python train.py --head_dim=64 --intermediate_size=2048 --vocab_size=26802 --norm_place="pre" --norm_eps=1e-05 --positions="learned" --optimizer="muon_variant" --learning_rate=0.00732 --weight_decay=0.018 --batch_tokens=65536 --dataset="wikipedia_en"
MLP neurons of a small language model. Each row is named by its layer, matrix (up: input weights; down: output weights) and neuron, and shows model dimensions 176-271. Each number is 128 + 32 x the weight over its row's rms, rounded and kept within 0 to 255. Numbers have three digits each.
After each neuron's rows, "fires on" lists the tokens most often at its 100 highest values on Wikipedia text that the model never trained on. A number after a token or word is its count.

L2.up29:107106127187109056120135077126108122070127157129086130139161124149182132165104143043141102097099079113139099129091148131115140066165065103196101097115109120174146133133195144134086125076123126143133155134090142183105163204113140149157110148131109206153101091153189124129178098105105106139
L2.down29:112126136153113091151080087158170172144136151058086156118149166049155138163151104088075098115127124167113125203148114174105114093107097145149099097125073145156111172113164125176070144026176130103122148066112117158120203141128152126087151181114132190080112117193115166118180111100110124199
fires on: " re" 23, " Con" 17, " Don" 8, " En" 5

L2.up813:251086149142146154130053126126138182134138130095086121092092129120142160112127115067132139134170092120099212100117082088083113130113185117124128087108163134181063131131110113077163176126115175126138136148137105143130122137072129103087059128122100135073157150065172157152129089116172125127
L2.down813:146200132098102123143109139138167135129164130113133114139119055101127154098138173160101145084136189096165146139159074117130136147221141127110117085078153094153121167135128086044077140100139095128170181156062145128119083120105107098117112101142095078087100118090122050114126146109142135074
fires on: " a" 16, " =\n\n" 15, " life" 9, " career" 9, " graduated" 9, " earning" 4

L7.up1201:168170105156106175145090140078184149152099140111135186073099141100119072134099103080106134135079161121164080077075116138120093134123129121155113139151078215070153125113127179167153204179155125151105100161076181112052138136139130206116137117150120112129170117076068096169094120128130094126
L7.down1201:128136146124165141137129161126131117143142128092110131124126155118120134140132136109152102133114128172148114106152135147146131152101111168141134136123117140135105137136156142112162131123122139126140140160128131151118142134121078117124156156133145090144112134089087134132138143118100108135
fires on: ".\n\n" 37, "History" 8, "|" 8, "Reception" 5, " Preceded" 5, " well" 5

L2.up1277:105132079120176087104119151097122095101108143136130154137065104209092124115124173121134151152134140121103165166134160111119100134128085088095078150104133079117077161167126057051147151160139164082114130132117122129088175166155111125074132089096158159151151165194105163151144085123182129090
L2.down1277:147093097134121099145097167184113086096170204134156089101103171114141144158125166115126091156094051093181155139158089083111082140139095172053171112177096101102055146132156098112141136136150145088089128122125176127109116138127097138101167109123123128091150056203162125127165106131129140152
fires on: "\"\n" 20, " |\n" 17, "t" 13, "\\" 7, "oth" 7, " Battle" 5

L2.up887:164050099175176137105136050115061076177134136128097175129158171071146114071124134136156096162087103156080098132084101151102103184089127112078183151104193087178133120190193093105107147120133049156128148139163074160074146145089130145096111134065133150132098057145150085127098151091050162152
L2.down887:127143143111139089096088149061159154143137144104152143069129123115140159106153196067134110151159127119135106136057163213127134140211138133143180172148164165131142114120103064137128063126158158083134148140109145131125142147138121125108131158095048190143144136031118187128090067081119109060
fires on: ")," 42, "\n" 24, " (" 14, ")" 6

L2.up49:154110167081117185125064126105103161099188149081123134125154125230147103206103106119118113085180145145098140084184117178125147157120109138109120128167120174135120110120156109120113135114147076139149125042077133127139147106127127077190118130095087127131138115078228166117111123072153102089
L2.down49:163120142125128129110026118090131160145147151113108082184138065140145101127071165138112153153147177083117142120166095156157141167104107133115110084184104111133095147050141105090132154137190079120064172134117093134116133125099078131181102132159106123059110134089149108182105139176163153108
fires on: "\n\n" 27, " born" 10, ")\n\n" 8, " life" 7, " graduated" 6

L7.up1640:162157142153098100162134105150117159132161142103122121101093112089067102125118179090085066133105073098121099093142078157090094174055158116117171106083098112119142163140168130122172115120149097146134076129138118116130108090126085060099135103194141152161130111105069157098096087088129104099
L7.down1640:092154109135106143127121148137078151171175104097147151124133152111076110077170170209168087146102149062069153169161092130156109117135178085153151123091147085104136131095094107148045178179118137074145112116181178112089130155128077113106171141134054125098107115033162139173121147165132165070
fires on: " |" 47, "," 22, " the" 11, "The" 6, " Honda" 6, "|" 4

L2.up127:128164082108096193154122135112081107105116165143154083128059136147165096155127099075094138130136105145168124145157084116113110131155156152168081119143153124187125111158028113126190079094118076050143094128115137087138173194114120125154158152135120128066091156104151140173159098100126153143
L2.down127:118077147165170106076192083121119170101151169141138101141163185103129093103129176129144107140079114085138158092159216170091124121116136130118137143181107089111109141162089154126083167102150115166164119104194162102114099103154127151114177122130144094151125076128139166115107171122129109105
fires on: " they" 48, " we" 18, " European" 9, " he" 7, " U" 5, " We" 4

L2.up826:135135141116133153147097127193129100128118137075097137143168145115097200137151099114133158166076135149130158126083066066193135123089116139168188092105130123148126086130079101194134104168126134149076143135180111054129116131151134105164095115090106146108152109127128098124137152113110145122
L2.down826:146090185093119091120156163149144127193179128172162131160083122154156170166141106119108090183127121143195086167154127131103087130148143137188176036120106143169103133098102147195131121162153090119163138139131104100138105124095138128108105138117080111104121111171129069097150113139059151178
fires on: " d" 15, " D" 15, "D" 14, " Z" 12, " family" 11, " L" 7

L7.up126:154144115132222055141138129178107090206120143114168124109140199065173104046111129141103100123121142167114121154142143101116122159108125131135155181108120102116179152131152114159114123128103131120110149061121118161128117140099109147125128093110136121121109022159133143178061036177199149098
L7.down126:106137138097148186136142087156141133092100099111129122123097134138118131120085171080136168109121117169130164089142117148149083206140084156143125092146086124155109139136145102180185078085123150120133149107165104097134149116065141099123071118132134146097150164174147156124162178086097072128
fires on: " and" 28, " which" 11, " to" 8, " herself" 5, " that" 5

L2.up1099:108164112169136160129106079084149167109105153173147191113131153175150167176115171117110141115140171148138189077145190175137124094123193116129080118119120141135213125094043150124131141117129089112119055112173104101167113096138088067107142165100092167107165131163110102070087124146104141122
L2.down1099:101105140093118094140140136140098110119134141055097102115113079034153062137082104133128125132117065121124090130135114117082181157124088116146150154122165172097107115129120105119118118113110154151162183136128188145082121159119124174115133093145151106110160164072114116124160123132100114144
fires on: "a" 46, " Island" 7, " Fort" 4

L7.up1906:168170123095124105145140118182167127099104146139164189150138119117176101105103130122132181149103127112104184092100103132118152128087140101179105100123128178073172127129123082121125112112113158126149095089076211102161125161124156128165162136128083115164087148121050157129160120128111137083
L7.down1906:152139131122096115181143146111122145126129179096129064151102158113148160174141095149117130112122062143118153128143134127149131163087122089122111131137137131127182135149156146144106158171104145117100194111143112113111140124111116134143104102120110067111124094086135103063114159149055115162
fires on: " " 61, " |" 10, " May" 5, " June" 4

L2.up535:117080158133075156106134067112111107114161072109139144176180133042087148127150144114130105077156095160114098170045081121129137186146097162168159160145138116118081107093079172110148126147093122160127138098125127198131125166146190131005093157151185179165143118123204108143146117142110076115
L2.down535:149093106156120137085197154109120178120144176075178159169124145141119110148117126148088121134151122137144093156112115116146145173109090137158100114168124151156167117110113137133151123139139103180137119143114151199130091143212149124100161164118114134109149180117134161190158111127146141108
fires on: "-" 53, "\n" 26, "bull" 4

L7.up180:123115143119199127150163171147151135109067128096105135134149116151086126082174126137117161061168127134174129050157122144125060140163138138082075080129084130114130110145135128190148170109135144114186107169141128119125137125102139140046133122108170096107143082177144090126115112136194134117
L7.down180:155186128160118152150121204108139145158157052067146116181137155139097166096088067114085123084064131130127140098132055089117134114091162203162117116158110133118145173126171089103184141124092081145097111154201153070142170093137146074086190103149157147079156073234154070135171142160175058147
fires on: "\n\n" 21, "=" 14, "==\n\n" 14, " |\n\n" 7, "===\n\n" 7, ".\n\n" 5

L7.up1936:138065119158187096103158147169079124157066175129127122184171145118138152141117143135178130193117103167128164107144092153182091133171120135141120112087112104074147168171099120095131118082159141070168100110094090142069082105142098079117140127124136146113124128150135134083126105141129156099
L7.down1936:142141130136129120167086158115120089119125145153156113144097107165064097124077144079190150151123136160191066177159146140120094180089122184124186202164140118145162155144080141200158089146099145160099096126093206171159112174094123181138155051115140113096169164174146159134077157146133096142
fires on: "s" 19, " —" 10, " that" 8, " as" 8, ")" 6, " –" 5

L2.up338:142122075098161162185143086138114122116132101110154126125104132134096137139123124196140138086131125125176143163203064080143098186103087113110133158044178119116164068101202145110102088140139113119093122167103174141133125158142127174110118152084139129097185097121122111155050096133170104097
L2.down338:186149136138136142109106175175119138165077142127098119169141151100119126081141101187110129129129188125092108149118117118069084154121106146153158153161172169136132137128199133150096142107132123082121148099140120183137076088117138158158048068159129144116146156148130147102114109095166105128
fires on: " After" 19, " before" 13, " after" 12, "After" 8, "Following" 6, " following" 5

L7.up1308:109175118122141184130176168114146175123115144108107179168102162094132107172111154076116119131055094126173084102134130125127177118097179155087135128157152164170102129138167156100111099090131136169148151170143145162119155156124080141104122086095146093157140148104131054130150121153092103096
L7.down1308:145138119134126123108071155122043163180092124127136091091105145172132072161197121139122140154132102179138145119128151104103170107180128125170135120161123119154192148162156123144127149160065154123154177108164137118121114134185126123192136095130086132175104130126113083086127173133136136178
fires on: " and" 35, " |" 17, "," 13, "–" 12, " &" 4

L7.up351:135120137109120086184135205105133137165097114090242075119102113105093086103100128119096135108170114088137104096166111135085091146135146193116085178107096163095171176188100102143111071141082152124141076135093117215125065138105097132143156083132115217134098130108081137092112133143111128149
L7.down351:106152117158098084108163173172099103185131157128101113110123129105094133125143108149126124102157157090101121165154151174062104154095143165140102156108120133200113184121113161126149097158084197121146160092128116119177122093134078104137079151073157083093133122106133113123082151104138143095
fires on: " |" 52, " be" 17, " was" 9, ":" 5, " -" 4, ";" 4

L2.up1405:136163090101191112149148166109110103174191117120159150133162127129130106089111045168102156155141151121079143115103115124141116121104191160121164102171114177168122154124145139113163114135150079113065159123089134125099154094116126198155140118126162188120079111111106068150137109127139123170
L2.down1405:154125175147119071120135057154052109168120111095079116119160115154066149115152138152146102127070061119118085071110117118138131098163143128170158104161143049178134095166145130118158144177107117102110161212197148086129147090119137180103159079140149146095108130111110163134194087134209113145
fires on: " into" 17, " born" 15, "===" 7, " Died" 6, " debut" 5, " appearance" 5

L2.up891:147140079145086108161165149148093131152065117141127118116071180084153120136093053069092136129071111104169119107158089173106126172091150121119180153148109163083070115178065138097166113187197171159120111138069123059114173099137106134142117134142079164095132122132112135164102179159134125126
L2.down891:139111103131126141172149131129128116135130126121120138121127138114114137141119093093113132136111139115154120086133125130120116131141132140121138132126105156110113137149134133113130133134150148140131114151113129128085124121116108143131124127160139157120123114123101107136135142121131067144
fires on: "=" 42, " by" 18, " Succeeded" 10, " Preceded" 8, "|" 7

L2.up533:171099140114154112118107151155119128116146095133075053165084120128103129135128120148110121100131162112035121181123144148108089105159083168147142127135162148114150140106135116131154095178109123098090120064126136154158114116142073155060123062089112171151181109131141088111125075089135121171
L2.down533:125092117163129126124108144136117138085150046134107143139170174092157116183130119113126113084087134125082127105142128107138117143163127152160130067103152099137157098085065144171166112170115115172133124080129104124157138105145127145146129008091103200112079112134109175187151123114076186168
fires on: " b" 28, " c" 21, " d" 19, " h" 13, " l" 8

L7.up1901:143148122081100107195064169121067124100082172123102128155141194114077104119111175102144160109118110153105130110129161146163153106138185150160107157128040119164149155128191170137082143134149117085143115137107116117164081152101097116166139103174076074156135172157104099146128130153166073142
L7.down1901:095108103095133181127182121120140038101120115140134085100195141157163184117128150110146125142088128149101084141147168153139067135134066132123133155124143086121131184078074156156144067123116135174118210112183116153192110134089081144126076103139097105158167214094125110120112096149107131124
fires on: " to" 26, " that" 20, " It" 11, " which" 11, " also" 6, " then" 5

L7.up1204:154124100126190140120127145122155114106145102101131105147110125139095109126164103110121156122125081128140114122127145149119100159078071101137092138141102116149129130134150091174145129026093063138124114104132151099148166149118144183119162130048123167101187117108116136099123105070083166153
L7.down1204:080112068114091137120131113143113164113140103104117055110142149137133145056122148113107090135131142126112163154136122079081126123137087113168139103156149124170070088104101098104075192139152075093107112187094130209146179107100130173132113097149141098178168091130126104125128127125101165114
fires on: "," 43, " that" 19

L2.up1873:148171096121144131155189129130138157132117156199114114138125165130069141126127111146099105128146137088106124091129066111125102136067095167153175138140109133112136058144131117131173092123117141130115141000155128139114129092126091123166096093141091210149118152076095134159096144165140143108
L2.down1873:126120083120083119092161142131072170096139119146141070081100120110165046147124153140075171089105130131120118179201163162123130113153085101166125134114113105124146141112156135114096124167117153124132130120124148127157109131160103081114117122177118121128156156118069109188163086134107138082
fires on: " |" 34, "|" 18, ";" 15, ");" 9, "):" 8, "ila" 4

L7.up1314:152108103128161139083083125053138104132155133082103126161045093129147123169140141098130152119141099158105140183125110149172118148132150115110122090143098137086125144221143086166141165118133078163135163060046090110007144095121127128095136117145124139136124111118124117133154157175107113112
L7.down1314:140078137123116145134088062149165115125141139161132079125109147094111155098097074142118134118123129153113077160118149156182185151147048215113122096101185119151111116161128116131100132140168108077116143077109200139073090125177105152091134122148087151143139163124153094075117128190139130165
fires on: "," 63, " than" 12, "or" 5

L7.up1393:118157117148102072144165129152215124109076161115188186100153125102088070122119139098154088121158112152164096096152090114134144110147095048098117125153114101163136044103118138179142106120101163154194188104144148232095134150117119074094125132125143135124097154131083071086156123146160119126
L7.down1393:059107150154096109145156120156146099114105122171220093147152126148127132103123144081103123173152102175104166120174125119100108137132110107141098179170131151164090106157104144184135134133138152141110137136131128143137095116196155101148175095106136130155162167157115180133151112136113134171
fires on: " |" 42, " signed" 10, "1" 7, " " 6, "0" 5

L7.up413:131107135113182146143121160117121124171129101152142089108119130127103089170188160124095162135164112106152152143108131123101095127116077097136048142145144113133150099135152157114117063112145157139086111061089139146097177153120065110108143208066130166119129141190048119121117127120143111120
L7.down413:135163089183132180177101160113132114120149148112060114163128108092150129113138077093121191150131098127148164175106124071120134159170212148125118106143140129103116106117128153161136124163163143099084127098079236114121109132146117121135105092080085148122116126186056082112122113105159136130
fires on: " T" 25, " in" 9, " Amendment" 7, " to" 6, " flag" 5

L7.up1987:140168094151106146178090169106125122075167200131108149149200132134125105082105082116067091110141091180215108069166144139150148095170154150115141155111132052133061097178107112147121134087104079101155091155088112114138127081104107102130109162113101102180124170104104079114170125174179186137
L7.down1987:142133171121102146170186164143149118170155111096107075121122153089102108116138146122086137109140171111089125089159140081091100143162191112118086138187111156173157106111128140166155140127092177169145110159166112132084123141166103161145126155096147157077126094175150148147121157083171148182
fires on: "," 49, " died" 6, ")" 4

L7.up1310:144165115159157108132101071141155120155165173117097141125118133146139112112180141145101073150191098062164124141094100100166065116138129132057187134112139169136067125104128092139104127132128105088127116106166176115054112067125126125084174185142162230109133108118192114126032092120111058163
L7.down1310:105138112160127081097169141128116152105163156116115124122102140116056075088108213197160123116135171191086122134162153098093124148116135168068060160112126107087120132081178122135139124103140149166107097089184103093118170131116121093135106092138121171111109108135171160118107036069097111048
fires on: " with" 26, " and" 16, "with" 7, " record" 6, "," 5

L7.up442:098171108155117169098084115139195124134178103111123145124151115102077095122088101127101124146136128088183110105151088040151146105138115098128173162115118082105086089132117210172115104106076126094163080173143117168151133161139134217175129142120096149121202081155165096136081095114106115110
L7.down442:122117101174122140092094113137116160162093033098125125110125117100141108064108125107176113101115115092139130203146155102172107148144095113145170126186202068163099077095115151064144149139131112132162125190177140177124160109160142146146116135163096087080160107157102137218111151196133160108
fires on: "," 58, " early" 7, " so" 5

L7.up455:157159117098137140152144098137109136127070100095116113127144171136114191095188132127145142133144104119128170084137103105161101136186203173111146141074134174134127144133123110120136147108110162161146096125131108107121134132088133167119153193111125129146141060129105091099205162128169183130
L7.down455:061140122098122071153102092106148122078118103121146122090181094109163177084110161126142170168131060113171121107157171116080128185144085135197162120128091097056180175140118108122120147134137075154137183124141141126107112132144107157136137122102123122154117141173112193123134162156106152078
fires on: ".\n\n" 30, " |\n" 23, " that" 11, " which" 7, " whom" 4, " |\n\n" 4

L2.up642:075047112133059143168158116109125050136167141167116079077103155144083203123145115152130160147130123110146128132111083128154118090127153092109164082149148102158132099115139157168137123139153131152169126147014107078157115089154133133156115139128086175099083156183155108102126158098140115107
L2.down642:117144129091105136164118149111147136170145106149170129121107106136120158133134102162097119131094159141125109119155100169107154113140121152173166066191098130118203122147113189096123107185082103118177125119122125069148076128128143130134043129099148129110139134182152147118136104127153115153
fires on: "d" 43, " D" 15, "-d" 10, "Ind" 5, "D" 5, " ind" 4

L7.up1188:093112096059103139151079134129184153143107131083113075108095201091141146121085181115147148098120134122149101145077135170147140155159148147153164135084083094160062122138123142153136197137071104076162109052074144193107049124141109103136109107101154142101148165131104172141098169138100160119
L7.down1188:149139131151126151166126114127091129106154121166077105131107107130129132087164157125138142146149084135040139070124121184119105130094146125155093090156120124142146120146123059170125102098141150168131119118186005109110176116083141143116146111154137124153123178159122109119161144146093114221
fires on: " |" 18, " to" 16, " also" 11, " (" 9, " in" 5

L7.up1502:094097101129119081111131148148103152160131112119176120155133085129097141160099173156101127051099150102080148136090099177156090126152108132166083105150132137144137096164128095107125106152154145120102157140129132067169102088117139102153135145080086165070185120064142083093106038135132118185
L7.down1502:175114091117119148135058109133163185133147143149121174091126133102190087157113099111132050137094100169121173180165160113091135131118121072115069120130109118086124119052158138091159075154100110208090137135140104163113132161128128196143109131098124131169084146128132141073162136112102062150
fires on: " for" 38, ";" 8, " " 8, " on" 4

L7.up176:122089137140186083075121126148109110070084167155131118064118164139177158144062095145120144147101137127056149200167113153149118171113085106171158091127183139143161077181146072143095154113208064127093140087186114162134115067118120096121157122102070180160142113088113117091122143126185094099
L7.down176:117140063139159142106122088099174124157145065119130124114125114116107137115075131141132111114135151145128044149126162110078148150156135170135143195186156111131152149078134084139071095159117133141123168142160119103107136109124110162129139107096158084142121121073125093168103114153127148139
fires on: "," 47, " as" 13, " now" 7, "s" 4

L7.up1659:110104098114094113100088121114141096107119135074147162105131076156169135119129147097151147192139156101132166123087151113096205113152125114121073102114154143120137070220113110087135122134141193133154157142158142156089108157147170111001143124184117111064106085094147140090131081158153104152
L7.down1659:145109170146104099079107079170145183128124165174076159130157169160087131112133136088124129105109159154155145117117145142133105158154179092155186104145173094133142062102144091135185110097124123142121167153091167122087139137140132111154107114102121087146144200112127058103121146133139011161
fires on: "1" 32, "0" 17, "3" 13, "s" 7, "6" 7, "2" 7

L2.up1851:134125137112144181104171133153101140155118119107133062154110119080106080115146157158154124107116106091092149088108149115147132078135172177160145121123170171113128151078113108095143051112150109078142109084173142170116129141160096091108106157112153173101173116138059112153124116121184130069
L2.down1851:092101106127101113085120214149115224105127056141103136101099152153097122187105130162171078096118075131143111124156124139079122044122146236119093154156124128096183108126166145126156120099153104142127163105131089081169058162117096166140144131166132102063158100168120169228119114063119148079
fires on: "." 16, ".\n" 14, ".\n\n" 14, "'\n" 9, "\n\n" 8, "\"." 7

L2.up1764:117143147140075110165165122147074098195139127141097115098109150134105107156146137117143162094062104088156187135086127098121135119144138201134075090124134180099147130183111154154142087163145149123103109022093113160077191139159107120165143146097112099100146072090109133122110121130113140058
L2.down1764:133224129181161124162144135131137102133061067108157116084088154130124091131049098141110112078135119091123093120110124119157169107126207174144089114160120187108126118116169163154144117179170127131099148149121145112068164103168126120167097069167146115170118132127143117133109142048134038128
fires on: " ==\n" 18, " ===\n" 15, "." 15, ".\n\n" 14, ")." 9, " Sub" 5

L7.up1941:177151147156122079094087147184182080133146097175129109090144110141103134139132093105191117167113081145151165128176113119117145169180107071111092123178118156157112127176161152138147135169154137137159108179184156146124143127163142095119155109126135114147145139181125119128121128096095135106
L7.down1941:157125126115080163122151132127141122112203118159126110146189140162197095168067098111077098172169119107116114168125123114093133149138152166162154099096157150120130084115147101072113116199161128129164070121102051123175204142164119119124166177128099132093114093063120057122092138065159119112
fires on: "2" 32, "1" 22, "st" 12, "L" 4

L7.up1661:119135125117157091103072123095144085151142139161065170092118130126168146148099100095106186102135078103147138178096095150226145109176162099120139168124104094124189130127102115119104098117138151146135134156139146099074115053158071121118163154147115170077119159125178141150127112171155094091
L7.down1661:115098101175095149126122150142133204120132185096109038126116116130137151174164122140113138087133113125139114109144112075096135235133114140146176139139153128114063136102084110103129134120105121153116096104132149115129129121071143032146134141172115095163169107122098060137088172158109116150
fires on: "," 54, "==\n" 5

L2.up1045:102059106111117110168181120160102167152104161083136046227110179110124143150123157113164077084090139108152168078123116134141137129140106125097146124098099149160132164171129130113136159123082135131117137090159109173099087086127109092101113135120095196133136029116028137121130173147137119129
L2.down1045:075112140151089124125133150138153181118087058116065126109132136066160145117108123084200081074133132105117076144134078130112170084102088142107142112150144119098114121169152124124126136104126132134133108206198123160067109163119087145171136104110131121066106132114086148183121074124148078118
fires on: ")" 84

L7.up326:141159132084127166173140113149151111123085132139063109136094122087148171100150111112139082178152039094121090118157134062124119113133130140067153228146167093111132074143082096078170110167109135142131123129091118093088121109124141128122093176117111128155169084083072109087132175132129150157
L7.down326:150159108161119181117141117175143198128093127103135101085165142195103099144113106206098191125080130130127099175164069152133114160083134132155144168084123059126163090034070149085086172161062162133142109161118174021161132105046133115136175089171163099141127104163150133187130111140163188087
fires on: " |\n" 21, ".\n" 11, ").\n" 8, "==" 8, " which" 7, " where" 6

L2.up774:119120145162140147123117188075143166127135187126162101129161089097116099168137092148143069133150123176127133121158171098084134157172125120212148173145172144129061103108056148179180172090114065144122154086123158076144146143081131187141164106109156141053157106139158098115083137103120106131
L2.down774:088128114142121144111115171103173218164157174163139098109062133131118104156130130100132115129149178084141096133092109103146115137136115073119144152082134092127115205166131177122094199105145062123117100089139193081137112142147108178106121070116129178163127152138125094113122143056131129097
fires on: " were" 66, " we" 15, " was" 11

L7.up179:126140116144122105133127141095125135189135147140149164113120074124117078130073117100119117129118121107116174154109077150118093136119082108133065162131128125139149117110081082152138113100101142168135049149134096121111103084167153136143181061104140197108119085168137154098141189128134158139
L7.down179:068151124124144085050136097164191141150080119119090137133173108126161158098149141162137116172132163075134147150122087123079160150151108121166136156090064114142106231157172119121093107094115113146194105122089128129154141108113178141078130123166107131120093154118085131123127139113133186110
fires on: " |" 79

L7.up1692:158108117144126046156149089135062175146131095150137128131058104128211099118097116189142157149080189141103167122114123155076119082137048118146098123081125140114133139120116107149124116103104098118123120129092146085125093092154129086095139154130146241113148102160105149120127112170097165156
L7.down1692:123155149147107139172098161149116151146154138118098076132144054128075134173137097178094144119061081152167132171133077139129108143186139122140164112080158127141115144135095108161092163116161154104173093153132092113161125135125169147134123106107104107111112116103133097099131110146179085128
fires on: " |" 40, " (" 7, "6" 6, "5" 5, "2" 5, " +" 5

L7.up1644:203163143080126111137143123062174167081137141138130123178130131159104106150119164113138095145105091071143071088117154142118157142146107110112144190143144138112101087092123155114113147128114139115178140113112127152161087095013097131063151112112152145098130141120098100140108176178171097120
L7.down1644:129161154126122168103128166159144170163152142060108147042128149135120119125108127091144099120146170122128127086094157125115097140128075121075107116146175183094153109106095170168131082122155123121130182161070078184153117154131115133198183100110140146130098152124108129138157096150077133064
fires on: " " 40, " |" 16, "-" 11, " |\n" 8, "|" 5

L7.up739:089134091063120071167109177192147099140105134130173071140103146095158162036111158135097118154139151208133174097123124114161133157073112101101143165147073107081126161164059110090092107101168105163115149136104110126176132131127137107115124153111159164118141152091068132127099111203131087164
L7.down739:173112100137096120114172166084133111076110065148123143154150049120109198113127154072154101102107144122111097105154117119121124128167115157138115161145174109145137137121155101173141115158097150116158097154172171145101121171148117140155136139112100133127123126119150096142115140057179158119
fires on: " that" 39, " which" 13, " all" 9, " one" 8, " two" 6, " from" 6

L7.up608:121138111147132115083078076101075165117121176075161125168119133075062206149121048116115164108143145087145082096150125186122123102123134132173137138157144111145110156137155084160123088125114099121115132123097104187096157111121160090024188106193151160115137080129130135137130108131107124082
L7.down608:088120186073124183117117090101185117210138151179136133145125183183135161132128160100146122157077182116100120140118105146106170170105140129075130111106141072180159131117118194148099159125145142184144120134127100134096108160107163172157149125102070138116159144176171178093176146109136119140
fires on: "\n" 32, "0" 19, ";" 6, ")\n" 4

L2.up202:161130123123139120114169104142062111123157113155142148086167137113166095090106059122157143113094114100165125127153091105072157077104171140125155191138128152118133112140140102089140130123149116148132143093105131101103137116082143129181165098155124180130096058142053167215115126129104146106
L2.down202:188175122164155157163161111146125163111111079119089115092125125182159139182131115152096133096133141111079145129188126171125137131115189115077129206084140153125155136051159186095114098157182146110129176137131156075156124132174117138152124077190107127086111091170086180147087100090161114170
fires on: "==" 67, "===" 27

L7.up359:079104169147099114084153124170197100161164082120125116124102109126124111148106119137154114103135137112163124099126070097140096140129116082154124141111138144144073078144106095123114161128106139096125055145062121148128119096156128069133043131099144097173123147153133117137089148114104146122
L7.down359:197097149106128190135077134095083129167157124172142135095143149092118135140101105113132124096108163116155110112111195105094172148147121146136123125148085140202137120119198099153114124122163122166090162115130129120121123153137145111117174046180101095187106057095116151153153166190115108133
fires on: " |" 40, " in" 13, " of" 11, " by" 4, "." 4

L2.up1505:161089086151162143134183103146155078123083123153171081138108111159102078140132117118101135129136089176147108122115094126132121191114094174057144102132083106113159082127130201148111089120173167126145119119145136128157078110172149187166131130131142062169090128141137162080141115089122144145
L2.down1505:085115078245147175184081143072098126116123153104131147122134091125098160154164157173084114090124107154110136066130090131106101115126128121143159175151095117165091036115120130126184109209073155155132131206109081185134128103119109109115176112100117129092152140234117109092163171081111150160
fires on: "if" 16, "ch" 16, "c" 7, " image" 6, "-g" 5, " high" 5

L2.up298:199113125156138229148135148148180185065107062130153114092123123109119120170142080130097111082143105152089124125126101100110086133124149143176129125114189205114123167105169107084058159113142163138069166187165122165138112151130158153094100077149113101133120173079067191165099110140149142130
L2.down298:122099135090131128132108110182161168136123134124132170090132074096124062136116130141113128110100115128159162123065095126096087154143103096118108143105138156116117122120116138130103122127045140121075148207131163112091101095124102145064192153095089129151124105067132196158087110166116122132
fires on: " |\n" 40, " =\n\n" 17, " the" 9, " as" 5

L2.up989:149133144149105141143224125159138076147156126157091125104165117090142123122145142119151120175170151148083129092155088113130162132134124173171181094154111114122156111174192113174102131157128139067099090122113106145153095106125129130180108106077068139113104076044125098103156140119140119139
L2.down989:070137057152169130091046167095155144125120101142150144129124137197092112123126091151115119140110093075160102167108121138108123152093070105137132120079124114134106121111130114125132096123144153173162134109118119142083085107152153076105216175159091125142133129157151138124163170162131152162
fires on: " also" 15, " Team" 13, " however" 9, " again" 7, " career" 4, " subsequently" 4

L7.up1986:171129130122075151125116170165120085087057113162144140188131096149146122075085196130058171122109130098142186161087135122146199113122115117094153114064132129081121111069124150115139112138113188118142200159146136168119125181141175122100097110130127114132121170173136110152127140160119095162
L7.down1986:120132135190163103113158113130225155145095138179078118153140143146038135114092128086153111146131056126137119146105162097113073145172163068136161066156146156078113117124149140117165127088127155170090153099099155170137164149094163134173096136096177165154130077167099121118114162145122118107
fires on: "0" 26, "9" 24, "7" 20, "5" 9, "2" 6

L7.up1177:141195064118100103139121142048139135125151090155071116116096112113124119140159122115035129167163143168099164105142156121123160095073149127127110102075149131076139170115094112121115139191171171102134075154152148099165176176108112126112163100146167134129056131133167105162121120070163155095
L7.down1177:124193140158101133153130130196077044144135139121181145160124140161174106111204104141088092067081133058083163162065066147142183082103124096179143141111184128132134122053151135167083140111160060164088163188198113114124156179155164168160048153140135117095145163089167099131167107165200199187
fires on: "as" 16, "in" 12, "z" 12, "a" 9, "is" 8

L7.up1423:120066150112151122110100101182112143151096126144170135091117151100127127121104142133114131110109095112145134124141131177112150139127134164138113108124135128125121152089145097061139152134129132097055140146099147148194088125142190047111105118164137194135182160121186142183138100125118128177
L7.down1423:166074190100118144110127155153076111168164107130142123164119071174169126102122123147172170122180126107138146155102138138139175088123094175217137139122103103142111116111139113176172136109143107100211111101139130135096212102129219107132163109149133137072122064120149102142099188149157136170
fires on: "," 30, " played" 7, ":" 7, " defeated" 6, " and" 5

L2.up1831:149149093099124130144144106104140109239080144132109127101090110064161103126131131137153149112121146080190153128126115109142125156100114152126127132096108120105156116122117101130177146156118120121166110162114158167094173147118089146131147141150128102139157114129169057100043175134124089156
L2.down1831:141140107118120154070166123151112107078149115136120098112142162106143160107127117103144127113092198124140173144138159098131144107121108114095127135115138141126175119122112113130168138140192147100090159065189118147152077085135132183139111102104075142095178071122113099155161102096171108097
fires on: " during" 22, " after" 19, " After" 6, " First" 4, "é" 4, " During" 4